config = dict(
    tie_embeddings=True,
    init_std_qkv=0.0257,
    warmup_steps=200,
    decay_fraction=0.346,
    final_lr_fraction=0.0,
)
MLP neurons of a small language model. Each row is named by its layer, matrix (up: input weights; down: output weights) and neuron, and shows model dimensions 0-127. Each number is 128 + 24 x the weight over its row's rms, rounded and kept within 0 to 255. Numbers have three digits each.
After each neuron's rows, "fires on" lists the tokens most often at its 100 highest values on Wikipedia text that the model never trained on. A number after a token or word is its count.

L3.up377:109153121111139142170165102148130127161117112146125137131137147163137096131124106144128140134147138086090117156165137113150101111141178110100156132159140123096142132174135130135155121137127185133167133110115119145085115104095132177113120143087106158137135142094125132146136100137105091110148097125106109097121102073136129132100152143124091108135104132122112096099124090123112148145132
L3.down377:110160146171114141163105109158144134150166087176095146149102106078149148171112113107140130163127171098115123121140158105137143115117122110129102092132135090119160133175150124159117121140177134121129143124144149151177140104119123105142152141164127138162138136142036116152123106129145096123142136161173145163167132102137113099157104110143137143094136137093162118120111123158141172150172
fires on: "." 93

L4.up79:134125125094113154099101124118137118175183140116126121126138089089118102081119122069098122107130155088158104143105116139109148119144153143129072111131119139105176110135069162130113165174101189149143102140089141107129076165152114157122139133094114156124131129130136117116122114112142130091123136118114130131121165132097162148071121094098142103117121128085131132134114132150131131139165
L4.down79:150118116102122172172153146120100137115127134132158130096131112132158151135145104104098111146154104097071093138204132145132172121115102088114137118162150114131160175130135073132147137091123117115113164113141122153159138094152127110127152130106119099115094145121141124175095111134102160155113150096139147126149126119143157117133101145137133175140119147151094127070145165137125136157111
fires on: " not" 42, "ly" 14, " also" 5, "ually" 5, "ely" 4, " eventually" 4

L3.up580:136130135120088156123116147141142149125145103112152154155095100129151114132099139117092139129127140146133115103110113124161082164128116114133136116107111065179152125128144138099079143098133071136131129110121095157088093152200127110129140115126141113145120112163093120165143122145114087150111170106145126073121137159126101131172122104104115132127124128145101166122154163128129115153086
L3.down580:129130112110134124117126107109127160123146143129151098128103134117096126112129140132157076096096148073123112130158159138149113066130160149119174093091134123105110105148153155111053121130136106141097081123087131119134128106109138133107141095151133132114123135151136115123139155106088132151111104133145112082144113105138119166093130133104140081115113128072162130119140126115153160146137
fires on: " with" 16, "ly" 15, "ically" 14, "ely" 14, "ing" 9, "ially" 6

L3.up651:156096108119155157131131105123094150095108118115102170123115139098157142152110106097173142124136156100132135118131123146161123090135166154104138142116137134118156135125150114179146118113154163135128157129154134124107190127120129132132101156133105125165122147110127116165145122124140082113096127132110168144092110118118126129098126143108155126124074101124126168096158144167100089112103
L3.down651:126148144104120133142153104125127119132109100103112115095154148154138107133172117134156154162128142184149149088131169141147137173144138112138141105127164143093188143127118147118117128121122067189097096101159144088045138152146134140148140146105107120099152157131083102133131139127138153101117141131086155126133135135139119145111101156140122099141126121174159117137131102126139136131123
fires on: "1" 35, "2" 12, "eg" 7, "3" 7, "ou" 6, "y" 6

L4.up323:131127127160123144105131127093122092100149143133141113136156148117146127117147152101170129153126115124143114082085119103119123117143194143118132128170117110141121139117110081165088164089146114145144113132130145114167096083129127124123154111126105124145102128117165169077143144088104087113140109127124133146150141124155147161135149127130124080106124161090136143135144179142114131149137
L4.down323:133101140095097096135086116159122145142140123148122112149134076120076108143109096127124129153127133139132103133100132141089161102128166120132090110128165099104135159093092119142128133117124131135127086106169105103080076127137138125134074140133125122103111110129140123121117142151129148139133155119133062143100108136115140140110142153167073152112132117105156093151142135159118181169166
fires on: "," 19, ")" 15, "4" 10, "5" 10, "2" 9

L4.up229:150133157148146114151132152086129154065192122107120127134132136154147147144138122116160138159173144112145134149121169116118105123142131143179101090136135137129156149106157142129090133115116130116107152072175135147113136165144142133126160171142135121144140130110120156118082112089128112101145136129147146092127150111151099121108170135116158145119179089125111104113141108166092127151116
L4.down229:120117141116148143119077101151117162094130099131166155092116139120128117079168141144101124071113150119127137134167141124075112124157146129150097139161134145141130142119118159121161079107142124120124124090126132129122171126084124134138170139161163153142145107156124135114116184145171133122088167136120174125097105123099160150140150142144123152105172097110111121145103162148069122157103
fires on: " " 37, " |" 36, " |\n" 11

L3.up339:130101148156130107089138114119127120143125147140101113143153124094123100127132150129115086106112171100163133109145106152111105143080118146108124136105106077137122131139127159141098188134118134133131116143131142131168135154157128152138130161079153118161145144114116141096123155144090127172143124228133145154120130123151147161113121115103106095132140132099129151128102164115149080162109
L3.down339:120142109131134137163079129117167125088107129102106112123128110139094182128139191135131140146106118140136127171141112122110128102135113155152102123113127167142115105105145117145152100138118154136122122137150116129109109139105114157147144097118117152160160134139127161148122103109140129066126121120131125156149102138138099087089160117137140154100091137144131109136108122111112183118195
fires on: "," 23, " of" 10, " made" 8, " such" 7, " also" 6

L4.up647:134132135131129134132126087132143141153103154108118106104140121148114105109132149098145114151120103177147157143116178163134172085134126152153128151151169116157119115126111143142111138140138173120137137138101135167076135123085136093133114107096133110094123127138142104129127134128125116118184134119124133134128095151094146145106158163129143113137145148153118116136135123139095077067119
L4.down647:124166137174141113111089079159105099120185147095131111149086129090085172111173103175166125112168149157121118120114103113126118152123103128169117092100116130131103156128130139146131111137100135125141130118125151131127118168136104168119156131127126146149136139144133135155143136112141149141099138131151161113151188125163123113123122110151121164105148128111138123129108136120157161120112
fires on: " as" 23, " and" 15, "," 15, " &" 9, " until" 5

L3.up98:111106098177142111147113125116097138098115104144087124144182101103155113132129127120167153092138141128137114132119091102074124162210101106125144088119134135137173097113130137097130165108115113090142123119154146129128126122134161122073154113113134083143158127150139179156129112109151162128169133159150174133128094106114090135132102100159150104154125103145139171176134155131143110136117
L3.down98:112098117194115156158105126128163123112114045126098156140151174080132100173142136134161136163155143141135094116124110144132065072097118132169112156115085144125106123148117139153108153106130144117127133132143146150123126149106109139114112146124143128102174117162130144146116139120116126094132140139150155139114146103157110085104183139140135139097127093112161160152120147107128163108167
fires on: "-" 34, " such" 17, " of" 10, "—" 9, "|---|---|---|---|\n" 9

L4.up640:127147150125086156125146128159116153168161115170107130106122077129132156074156132102164185157129158137087090128136110102180113122144104124103160130143108138144115145109108116111149143150131172110107166144120108131082131105103111176178110127167140136117132101111135145090094130123137094110169133134095102148126119142131113117176131124135111120141111126144108122138109109116113128097197
L4.down640:112108131137097116085130115144113132122090115124136114154122188110139148076124102150134124149108128131153116147131162138153123107173162169093151138166125109111170157133136081101125098121108122175103135122120109097103116129146103093157102085123150125102115113108156099116124126131130129084159110145105132149162161162158089162114136152096110121117158101127140172150148127131148177131122
fires on: " it" 21, "9" 9, "7" 8, "6" 7, "4" 7, "1" 6

L4.up283:133151117125146158130091136115130131149180130066168151147133116126172156126144129122119169118162112108104138155146123133100133110146100119094141095118150127081146152115127111141148132126125114129096080104117143113096118103182117149093149108128128120116116125125164140061127127073108111163109122143130161102150123125090131087134076120148148126092114102149131153166109143127171176098134
L4.down283:127173102133168165156136074130100115141089125168093136115129141116099152107076139161123088155138144117098118115075153146113107113136091136121152164143110138159124144108123118117165108119114142118130149155131123090149123123157111080133140120134101109121145111133136129138138139127113131111103149111131102179148083126154083108115146130122160078122146082138168072144105121143125106120133
fires on: ":" 14, "°" 11, "″N" 9, "″W" 8, " were" 4, "′" 4

L4.up110:124155134156075123185145143156138150145119112137160134140110171138198140149111130131094125121157151147121123148163136177153138138120154135146118123120099129117113134125108067095159132125123142108171116154113087126128100103153114136147138104181112095154157162177125106117108145092129155137113115129113157082145120118125093161142115092082130120103131158136137155085115114157141110090152
L4.down110:145113148082126086088143122083110147099142140108159129117131121143126154114161132121137142185120135120158122114065139131132128128125170126159091149167149175140106136129150104136115188155159129186102144079108159148120130133085142087171129105113132122133126152122092124133144167116116102122092145106113101193141130101104095099138085137099101060116140090100147116132178102139162130136118
fires on: " the" 26, " States" 18, "0" 6, "4" 4

L3.up269:106126144127087100100149146102090073139142128155115132135137112140130106114167105115118139159110163110178108119170150101127149114142149132124148106129119095148142140099100125122120150118153137175138187120147121168132107139098106119135098164183115082134103172176133127142099101130116090119159084138101130114150119121115113135181140118134125165114121170090115165107130121154142111073165
L3.down269:168082121135134126166107107144142178165136160118170077098122155123179140149173194130153157112083136133163184108131153157138137133134126137146133123120151114102102120060094147136154094139148099157100147141178149138117099152114094115136139135119119132090101110120171174125152117101142141131138145102117106144113112147132110157134105126127074112106156114109130143169169128136143150132159
fires on: "0" 33, "5" 14, "4" 12, "1" 8, "7" 8

L3.up172:124114153098148175133097115116117172126130156089111118140093139092144102075158172098145159131133137129166154143121203110127098107160092179134141142156143133133091180109100147118136137143112121132144122098123115133120124135138117152136151101156119150113158145144117122127097116129123131120142101135150154124172097156116107191105140116196150142163152167107122088139114120142121163115133
L3.down172:124127154195150152112095109149109156149116117110118154151130100138139140099143106121098135083129103096131102124146153148168128082124107160118129100114127118166096121103133071134122155115105125171177102123081121148107151100119157124104129140154104143166167090133121150139128174118132128160164210145132139108122126136122122169117158125161107120084140118119146124135121138087099144127128
fires on: " and" 45, "," 30, " Gold" 15

L3.up381:130130152092103108113168104137133142119186124086101081106143124104123144158099134123162160151151130107134144111141149173128125084112138098078126137151106162111136165155096146115116128102157144138144131106135140089162113115133120096176104128107159112148155085154132131123111118119136121163162148135169141147080138181130094139105143099159111101076098151204130106114140121174151164161150
L3.down381:114144097139120141152123119140152121101118138125122151125163120149141127099144163095160144096156126152144104121122139117151142131109152127118156161155126081127151130108088131128140110124050103150152142141127113125120125163069130137124145124094092098080091104120121121150132114143114084125144137083125111135128139153130167150083138126060117101111133124123123171122182154135126120122090
fires on: " f" 16, " together" 13, " cor" 9, "et" 8, "ist" 8, " co" 5

L4.up175:110097098126168156177169108160129115165127154104095134143054158094132131128137159114121139133183138138160135084117103106136159098106110103132186148155117093174127109133107160123140132109130125091148089120142107141123143108193125115123123128116146155098137125092130178187142095139123154142118120156125115098135155134148136141131146098110117155097117117101137114118148173114145124128116
L4.down175:145120123147112141143132159122139182110122128165153125133178121134173151120134090113116112129128113108120154102166152152130132148124145120104093109121120136116123131185111130102129116097147124109066094152126117094105095143084115109133149152121147112115129134156141102090101144125066144075118069092114122134097131126095122093156141164123135104174131142145103109136092097132149138081126
fires on: "," 52, " and" 31, " with" 5

L4.up670:141101100133097132130149123157124113098117136148137137117190121086152112087117093145091123110092127116130127100157106161166162112118102102133147162132131150117128100140125159164111138148131137104138109123065131158155129115125118084124146154115161091111076126133115167112124091085116128115098112080138154147114139116080125115114124081085106080108109146142144102106193124130117134100157
L4.down670:127164148140155110113146102117163140097114092110120139107072125118160182130148141150108152137141128101149135132112101123100123158150122151165125118132126144196143123103119095117141126105169116158103133151124118129125110135077153136123138154118132164173191138076122124122130156116077120149139135117122144154155139107157103196095135122129164114112141090128146141119117097143094120139113
fires on: "," 64, "ec" 6, "ist" 5

L4.up373:145124143146093112155139150092127149157132107070091141124166169168125099161113118168117088150129148118130113129132182111138085138135133141128111126137158156155118175125137110119166119141150111139109180124122160122140155118109120138106144162123134086141093125126135109084157142100109145121161138125137195119159139128123180117129141146152080154134132114122128152112133161146103090171122
L4.down373:175160128138203086125127131146122099151124074135128167120161152117119102075126113131094085146086127103147133149139129090109113137130130121152142152143108127122122124121160134119118097098132138117167139124134119121091111116094161137125132132136182165077101111145145164164074099187139124139132143142101125125144188146123149161170139149131100137163165117113161119132182137120117129126131
fires on: " " 22, " |" 17, " of" 11, "0" 9, "m" 7, " |\n" 5

L4.up228:134142141154145103107180113113120127092118141109118089096081147085179176130104114103107129093134130133126112139139146147113104137084121116128168118145107139146075120138114103164127103151048122123184137129111120111109113131096118105144152122136122120168137085141126138134143144107129100137170119133146115136070120119128114118106117109071150122066114117131104128095148139105110130119139
L4.down228:119153150116140080125132119078125124150132135065114140099134143121125142126116189094167143109126095151165110121170100128162115125123110126141105102101110120121166139147161145135098105133128135137101148122116094146086144145123135171162128134104144119127111151104128137148140155128151148161152158120150152121136162123115126126121144127102133123098112166132155143158095128142164087086137
fires on: "f" 34, "et" 9, "t" 8, "nt" 8, "pen" 8, "ist" 6

L3.up690:163087068123114146103142106115109184092107112124098127098148099178135104158122152119153128130165101137137111139110109137124102147132117114158119119138119128114130119111144191122120124137161095119156096099138173169103150083120137120113142155122150109124151123102172113116081139128106197120117108134144135132156099110123111157126100157136161150136119159114145091104135125152109163144109
L3.down690:094113147137104148147131107072138140113162057138143148138082097126149130138145111157121121173150150116116096108125173124135093078121131117202125131076091096124148163139133109126159131098114126103150108091119153117138091123103107153128155091134128133136161127169100131136127134059148111099114097144129094170160142128143121120114112072118118142121127127159195125142155128108144132108118
fires on: " |\n" 36, " such" 10, "|---|---|---|---|\n" 8, "|---|---|---|---|---|\n" 7, " like" 4

L4.up179:126153163088118134131145136130106120104155102145131147144138098109199087141107138109091069164142078090130132171150164135142080116135139124089152142126135160150117165128143175150112144147137123130141109100116114159132147133146138128122139074086136157163174147093130189109165130114125160069137170103149176128120133141140159097134135160116125112103148148127123131136172095114101121164124
L4.down179:152141143152163136167119144143125119121150102108116116121075097134155154142094124094104139145128106134177156093084096111132088152126118160079117147140130139126159086126158144140141126103117145116142144171124127144108158118119137102173147140121163140125090161168162111140141148125112142125147149137093155126140127149153106143173118123144149109144141099131153145164156120158108077143167
fires on: " " 29, "0" 12, " |\n" 11, "2" 9, "1" 6, "3" 5

L4.up749:118133158141106162131059115132174147134140134094109171144128130133150108119118136079173189123139115127114125115105129157102127150139154116114140109096144093147096128095143100150130132121165144129098163115145161116145115054122161105161114112093117086122111111090129132083117099129065138131146136148167154117118136138104130118110127120152134128082131110151133075130130119149120145167138
L4.down749:170103113147142145140158075134102099136122132147150161138144150114090164135120145108106102110113113117129119181148150087144133153156091132123126126131164121132124090165139141121138146133087098151112142171129110166075157132182144130107107164186141109099129115138150130151152126124172136144076103145136092103128143094176149133167126117129122093132128114135112119084118104132117161120107
fires on: "\n" 16, "′" 13, "°" 13, " of" 12, " G" 10, " in" 5

L4.up320:124180147167134130136135063097151094085112137146088124119121104113158123080177136092116146133108083135154168124126067118149122119098134152156143126077142159121123119169173089107128117115130113134163155112123122133144153132140122102081119113138096128099132131118132098111129129110106095119100137151192115100142104139104102163101133097147136128111107131147141130115094137172140084132131
L4.down320:148104123075147112179133153125135154146129143140163111159106148095136149138125132150122126085121120068155141141146141087133142136172099098158136138113093140147089131123126116155100152133113119108134112112141164161150101141138116162146129094098131169136151079146103129145143132137154114118110120142147153113146109119113116142113116124112105105099127075103152125094088077135165158088103
fires on: "m" 17, "g" 17, "l" 15, "n" 10, "r" 9, "d" 7

L4.up271:143163149115118112106165122147135166129103179100148133154133133106127115133191138128134136132118112116183107144115123123128180134152127150095095123152133087156115161122122118163134139115160130120140150066122127127113079114177159138101146118136116129082137109123139131088165142152101124135108115158117115101119138160101131139145132138148119111114136091078177168124156133163131128097092
L4.down271:163142068122118147151118153089139131168108104153138129114134118096119124179110089175124116156100133110120138131148134106139134151132157133145095117193135136133134135096152120103116151101111144152097166153088139161117115133116133141127153176127124106103127125128111079117102091104123138153139104154142132121138129048143152142114195071128123133167084157111138127170122107126159103109136
fires on: " or" 32, " and" 26, " &" 6

L3.up566:112096111138080098127147129158128102123134121099127144153116148145107115180102132140131095123155101073116097158130130131184143106142109104121167120097122162099132111161166170116113089130123180111097131103099129148172148167124103101138173113070131146159129152131120149150096111116107134115144108129098078130143127115133121082095108108128117143098091128110161088141133151152129141108123
L3.down566:174175098132116163122122101122141102168095119136102122131108104101113124112114136114089103149108151119118135137178098123112142130124111115129087107158131063143106138141123127141169135152157156133170107181142107112132150085078131144129114139127174104127147084124097100140126134087112130078121143170156174131127109132119145187157160173108132132145133123151152180150121088102130095114120
fires on: "," 76, "." 8, " med" 4

L3.up450:084115107090134117124166152159148188146127096112115174136112139152094123127118128145151144117094166135111106083101134117157101137089107109105119104137104139170115149155115151116164117122112126131141131087121096118107118160127134166120153156094140135132119095103161139131150113125116097130181158134190138130118160128109133156102132107157090104185157141105155091089147154120097113140145
L3.down450:128171115135079106121134138096136158175123164095142153152120158121134132078193153126133114138117155146102082141156112178125119177133148104100097091123115125170130150104116119142167147153123179145120101128158117105101122098084131112166111154113143128115108163135175120113132125132158097117105142102133113109128107114113149127103144106159110102102108151162120136123117125166129120118138
fires on: " place" 18, "es" 10, "ge" 8, "ice" 8, " years" 5, "ade" 5

L3.up393:098131151109121156120150089114140156105144102123129130126110104131178128088136118126126079133120175108095145144155122122133126122083149135114207150142103084164096143108103156124145099131145098152173130139127138115143146168103122142143079111146138119132108164142155094111122061115120090140137126141152147117103116110134088142088091137132107114118097104156138096115135112157119106171107
L3.down393:165137145142116109172075157144127132134086166088120121107126146159118150115104154124184131123104115176145122153112135150072127119134168122137111090124121138140105112160120162126112134128099128140122125092110107135081107165165147139156127131109111133144106080147096113159127142172070101104152131134149131114112117178121080130137100155085113177139113093102131076134111143128123101129126
fires on: "l" 15, " of" 11, "er" 9, "g" 8, "e" 5, "ll" 4

L3.up519:111092163124128135126129115148164157144141156105132110145135131143127104111123126154149151126104133128146107175096206083098145154112101136100195144122099140100083117151143168095150154104113131122102131128120097153117148128138142120133118132128142121128101095131113109125118112115107127095145114142146161110117095128102123156129164141122129107147114109123122124140127120137196127132173
L3.down519:084097151163121113110138091133121108140128135094117164169133100127116124128111155110165098124137140114120112120140114118144175132081117147131123130105143131143121152092183115159083162146104169161118111149126129150104133175093136128100123099117115172160125120168117205110147145117122130156138124173107161097140130123170133137115139120159149146085113126158146167123133108116116126161149
fires on: " and" 75, " &" 20, " or" 5

L3.up410:097131095131132144139126153122132151163129167129119160117166136156068106109112135106123188129117152146127111115149123134112153128103109098114161105130144149090138157186087086144119135116120130111113179153111070137120094119100121142099123146134145137129137112152163101136102131152129139169115104148116102136104122122129139102163120105133119120085127090089119139112148122108155098073195
L3.down410:151145108106149120124084087109158135118165158103128139122148142121117144109120104111074121147108148083142114141109151150170130104138144133111128115164118129092109126081137115138115095126126147146069136088144108151145121048138149145121067114122136102106121115134125158127084133100115114109147091120134088082139104137119120105122136185107134105077131122126143120143146183136110161137132
fires on: "5" 20, "7" 13, "6" 13, " career" 12, " kg" 8

L3.up728:104094129108143182110114116155118134174123122100120121111158116109147143119133148158129093106116113155130110142127096138126169177104091130131144098098115146154122160136105190132130140137156158147067108091125131159143101112141168111134108117107176091156115130093116113102060110106135138160109130134097124098133123147123084128113078106109130115103121162140139119146153131146122128163147
L3.down728:130163076113141185160122100128164122139123113136105137113187108160119153137129130163112144126155121126104126115125125108130151133099134087135141143147118117121118126177143191100142116071130095065114149160148125129118169122096140136112117133118124173121162125130154117155135109099109178117101124085113143139139158102120137139139131103122147106170121115144103171182120113116125173120140
fires on: " to" 23, " that" 17, " the" 16, " of" 8, " in" 4

L4.up84:121171149128126106092108118109094095113115132091125118098119148078139146111126105156101167109150168133130134196137131134128092127104103068129148108166145090165144116078113145134112118155161122145110171092148148109110142164158153109126137114135171074129130127108136127145115166152131116158123110180188113097132071110133125133109165148114126129158141125124112077115111152131160097151165
L4.down84:124132113141150136160148120122171089141114094108129170121125112110115160176092137084156138086142161131122154147137119095136156114083110128108143144123161090121099103140166110144082133123147149121100120133157129126146147113146133111124142136179121073093124111115166169161125115146113095100099144131112118153174091107159124163091131174143095142137111140123130117135128109115101149156151
fires on: " of" 55, "′" 11, " along" 9, "°" 7, "'" 7

L3.up609:078172136142122140130167104138091107164182099089146137158105133163148112118091117164107161165159152120133113105121116151114101138161137146148151125104107104134153129136175103159141112117108130129126136116162083110083158153125122118141121123143095149146125134122104131142146099143137112141161117104115066111077134137126127103141129160102169129108114150102126146095140174122126109159126
L3.down609:097138122134116125101125108132148108160142167092152108120113101139101147094122096156092104166095140202138089091113127131137080165139116170157147101122133097144107142149097144166096118062095117139113119164123138132139129125118174122127122108136176145151107137150143116124181096123180130116119115150103160133113143141130116118121128116103100157169161145121110137115145140090124117134127
fires on: "ly" 19, "ically" 11, " most" 10, "ely" 8, " only" 7, " first" 7

L4.up728:139127075126109115106135121142119117136139081144145134140165186114132090198138132129116132131121101091118104126131134117141174101113127125112144139105158149100071163103114148130156144122121130114179169127082108118134168137113127132159157150113138104134136131180117130123136120140142112147112142132165089125100115140109113170113092133126152122150152155172116148157140111153121146115127
L4.down728:150096177123117157159076157159157170137122149090072119171113118130167158145088115100179117123130118134134139124146117097122136134129112124128133158152146111120131108129105131105119166159129151100095178120138119161108168135130121117052136149149113131146162154136148148173109109128112166129132154117131127112108107159131072096106147115139111097129162159088155116140111120095159111145137
fires on: "r" 31, "ast" 6, "f" 6, "gr" 5, " was" 5, "rit" 4

L4.up311:124115125167146161142121123132093098162177091115138166125118122138151142126138112140148120190107133128147134127156113138124155124124152091149173149127062129165183156114111135128122131124106104187137142116093097132111135109114095094152124139126122124122154133118136160151165097106149087120154165103120125106153136129141069110149134106093117118093122094151123139146163101151127103139180
L4.down311:090158134136127132103131120145144097162103151119137095132115128102136137140127132147156160114090133143162132121122153128126153121113160128118138132168174141159145141101105108162122109130107148176204159122147163142110091111129103109132119147134114143109110127127103137123151164110130125166102152161131120136171182125172092087164155092101113143188149150176095076158163123125140127124097
fires on: "6" 17, "an" 15, "ian" 12, "5" 10, "7" 9, "i" 5

L4.up90:140116132134158142117140148126154129134101135115124081137136118157152158153158093131111144149163125138161106145125139131090124126119072069107136086145125144147112130151117115120091128114119158143118090083118122125098115110140096150122144150146137146168128118156116160123129142103110103103123149125161141093111131141123168147107139130062091161129100103134118152149083131140130080125134
L4.down90:151106102146113146141158088135150109112088075071156129116136155158138133116144120150122103078107116154142153127102132197203122131169150101179140159110121138127121176124084117107106154130094114096131150123120153132118171129138119138157093161127154121126104118119141119136151121144154147118137121113108095100110119163152133108129108158154157116120146146131133116124147154070142127122091
fires on: "D" 21, "E" 15, ":" 10, " |" 9, "R" 8, "." 7

L4.up174:131126137097077102131119115119134135124119157087105096158090171130135109126145104127183092137129153199122113107127126158140111132165148081136119102161143095147113114160107122142156123144156125180121159111141133156124151132106136122137120147106103131149101124135128151088146145150134119144137147141092119123167099118122118136140162148117050129141104132131140115118122132082142141181133
L4.down174:159120154102146194122141106108166103127150117134140138147146099136108136151118098126104099155164127126136142146135111143148124105105105133105147154122132119116092113124119133123117125111133131113100135131107134138074122091123115115136146144153143133079104096121128144192162100149099094132105168150130141149135159164103131100135141165109133160122113059145123150111121112141101131123097
fires on: "'" 36, " =\n\n" 13, " of" 12, " Ch" 11, "ond" 7, "ip" 6

L4.up205:162110149134197150125169148102154149120124192105109182143129153070154095143141133130147160147103137111164136112101151138128148084169127129157155106157132110157151107106091096155134129112153127146089107130120109114123118070155112124165119123161118113097134117126175140153132124088093139141158124121148121122113136128081107149109137106119125095106130123118124166147146170143131110123075
L4.down205:104127131135148113168173125153123130154126149164107110136129143117095142118090155126117129153167125130136154096107118111111119124081123161130137143192130115123143147141125130138113095108131140106144121132108120106111103135165154155138085154114100142034141164120141134126118097101109193125114137115135156111094131114150102109115105149139124115161133122118175154177129110124147137121116
fires on: " |" 24, "," 22, " G" 14, ".\n\n" 12, "4" 6, " of" 5

L4.up120:087121158128108130131141127101125127115148108152160170119117161168144144127165098131125109189153124125117132118153181136116085129167114129138158140157119136110145135133149174136100092106134168065147142066159140160143124127156148143133134163141148117154153108097117169105112101102131152126115169122128182089117151149140135103130161150097153125091157084103125100123158132182098127181089
L4.down120:132097110091138150123104111127147083147087108101132165143140146133136128107142074140091107155083096106129148098121179144145113122138117091107144140132143141142126142122129150116145121095094101118146134146096129151126169100120117115113149141104155121178118121167097136115125147136175121164118160138121159121098115190099144141154132118105141100079122112110157129154139157127063117149100
fires on: " |" 33, " " 17, "%" 13, "2" 5, " —" 5, "0" 4

L3.up265:128097148146102155098177123142148149077098123149125150151151118112135141105149133126171095150159120163123122084111114139102135124161149125103129117177180111109131120146140108187094124076139114126141096076129157094160134131182157145148117155113116100140089123091159163139139134117129137125128107143115091121090128159068138125147120112089123120118103123104142106126152144129119116102087
L3.down265:154176131105136149119089124121126142101117158096108109117134123136127076149150130169100171158143150109131146149105156104127118129084123142122102147175153136151157127089105111116155115116135129145145103157140106110089111092127144140094123153132146150129140117151122091083118172097105092127098172103112133113100131123145159132106143149115190100163131140163145154126150123151116128141159
fires on: "=" 50, " There" 15, "," 5, " –" 4, " |" 4

L3.up628:166149155165167136146122125112150137135135107112135101171131160135129141151177140108096124129121135110094113175137167140155154179178115085132151127159133119091119186136160101127110141082169105089100126105123122099090175137114107130140135150144150104149100132103126180101110175175169142140131119120141130098109126123103164128101101139116131124122162146104140143167152116147171128144151
L3.down628:176128148116090130139166114111120150135111137136114147133128113133113128113169097115110114122158105149124132111148171155109142171137075129092168138138179096103096107159085136100107116148166098164150120100116108115189155153083082168140083139130115095120080125129133111100118136176142131111134171092118165149111094145146112140104131165118116109138168131128092122104163102112144104141135
fires on: " |" 23, " of" 14, " on" 13, ":" 8, "′" 8, " it" 4

L4.up28:136129146137091111129140136123154099138149128151111110151168127123143109170152143140104117135122112168102112087132156142173171128124190140125144120143144115142114131170159106116134107116153171086135139149113112129135126108140122154144154178126161117134136123133171177108136141099168107117124110130062083089134116164101131126115147123101113127120127134168147130146130177081137107111114
L4.down28:137150127101093162175109132133107140097112112093144121123097129093099112149108178155147102128150134146154164154148100118126115148124120131149117114135124141111142109106101137146132139112081154134160104159125102082146168137120136123130124104138127126150136156137160125097114173129131112087108141172164144140149124121141141155126178145127115135190146111103132118112107107098120146158151
fires on: "," 39, " that" 8, " said" 7, " stated" 6, " what" 4, "my" 4

L4.up622:128171189111105103143146116155083098154138091080114118149100151111124137125105204164129118113137084126126122099104152093134102078160111132136117106104161144141122140126174116096151145149139133126147158142085129111151168133142099146137184118142159083140078138131151128116175119128126166118133145126203143090138122150150059174124126128102125131122129136129122114109126137126114168149094
L4.down622:144146134144105164158158123143103116173144109073122144132140117118110150132116112134143166140111095116096126089170180093171146132131042124115165114146130099128166134126127127101131129153131102106119164097124127117061128098098140122161140135122111067115115176148130136177133137129122134138133144115150160146137142115089155166149148133162138090112151125145154155152142169122135121149118
fires on: "f" 22, " el" 13, "r" 12, "pen" 8, "rif" 4, " Bronze" 4

L3.up119:145157122140137154108096117141152128115136120152108176164113107111142110128124076119127166094109164163105086116100168112118079106150100118104097158104124135164106108144075106152126118140145137082134111139120089146108172151117085130167144115108165133134108102143137113146137124146121093153116119139143144121143139072103131120098134101094164150093131148124178087138082126124136144148086
L3.down119:119116146120129094131191100091139112186120166155140150092127166141127153146138090169106083115146171085110161132112153156148132148106113137143146133138139141180150146085113129108115127149129108124139138123106113133139137092188099151110127118111147090125153154158102151206107105154148106136105106125124116143151116151171141135108131119165152101110161110108119138143173104140128107110142
fires on: " of" 22, " place" 18, " (" 14, ":" 6, "′" 6

L3.up317:156120091106149140145151106189148131113139137112117133081108149129086113107136129129110119134142060138104097160096115139112135156100110155111151157167129122171129131124077130103101081114106135138143113133142113162105146111120111116123126145108105100116152109205108152127125100091147124123069100151139125158156079117116143092137143099129155136125078146140137132117109132106129113138146
L3.down317:132121138145091113100109098127135127123097111145145101125142138098155138131141123104154163138158111153172122156144105113135119131139097071162107122085139112156091117156086117120097112143136149128155104152091123102132139133116138185102184162141103124136127146121110139088137105117166149139112100121125179072128144135147149079135141151166131139143139130118150158166096133132130129109125
fires on: " as" 48, " to" 21, " was" 10, " is" 4

L4.up400:115165075127156160117134092157090143134132092112089130151141121117176134103114094151161083093158155114079107187155159153124149105099176161127131114069118117142131150157145159129162154129124149139205097154084140136096127099109125124155155103136138122146112131115138126147137124094113124110127119140127126153077127105131113157126136125128151141129099105142142162114129108085108101147104
L4.down400:149122161126165140108083121131109195120150150104147051108131124101133147150125150117094074119157104136122170095080127151158097135125149133096083123095140146136165129131118130116154121125128184129076105101123128138105152157119129113135129101102137151144117145100107088092150123122117182119136140119066154132096161160100125113083129111121112164154109150110145135130112133172138071170118
fires on: "3" 14, "f" 12, "0" 10, "al" 9, "c" 7, "2" 6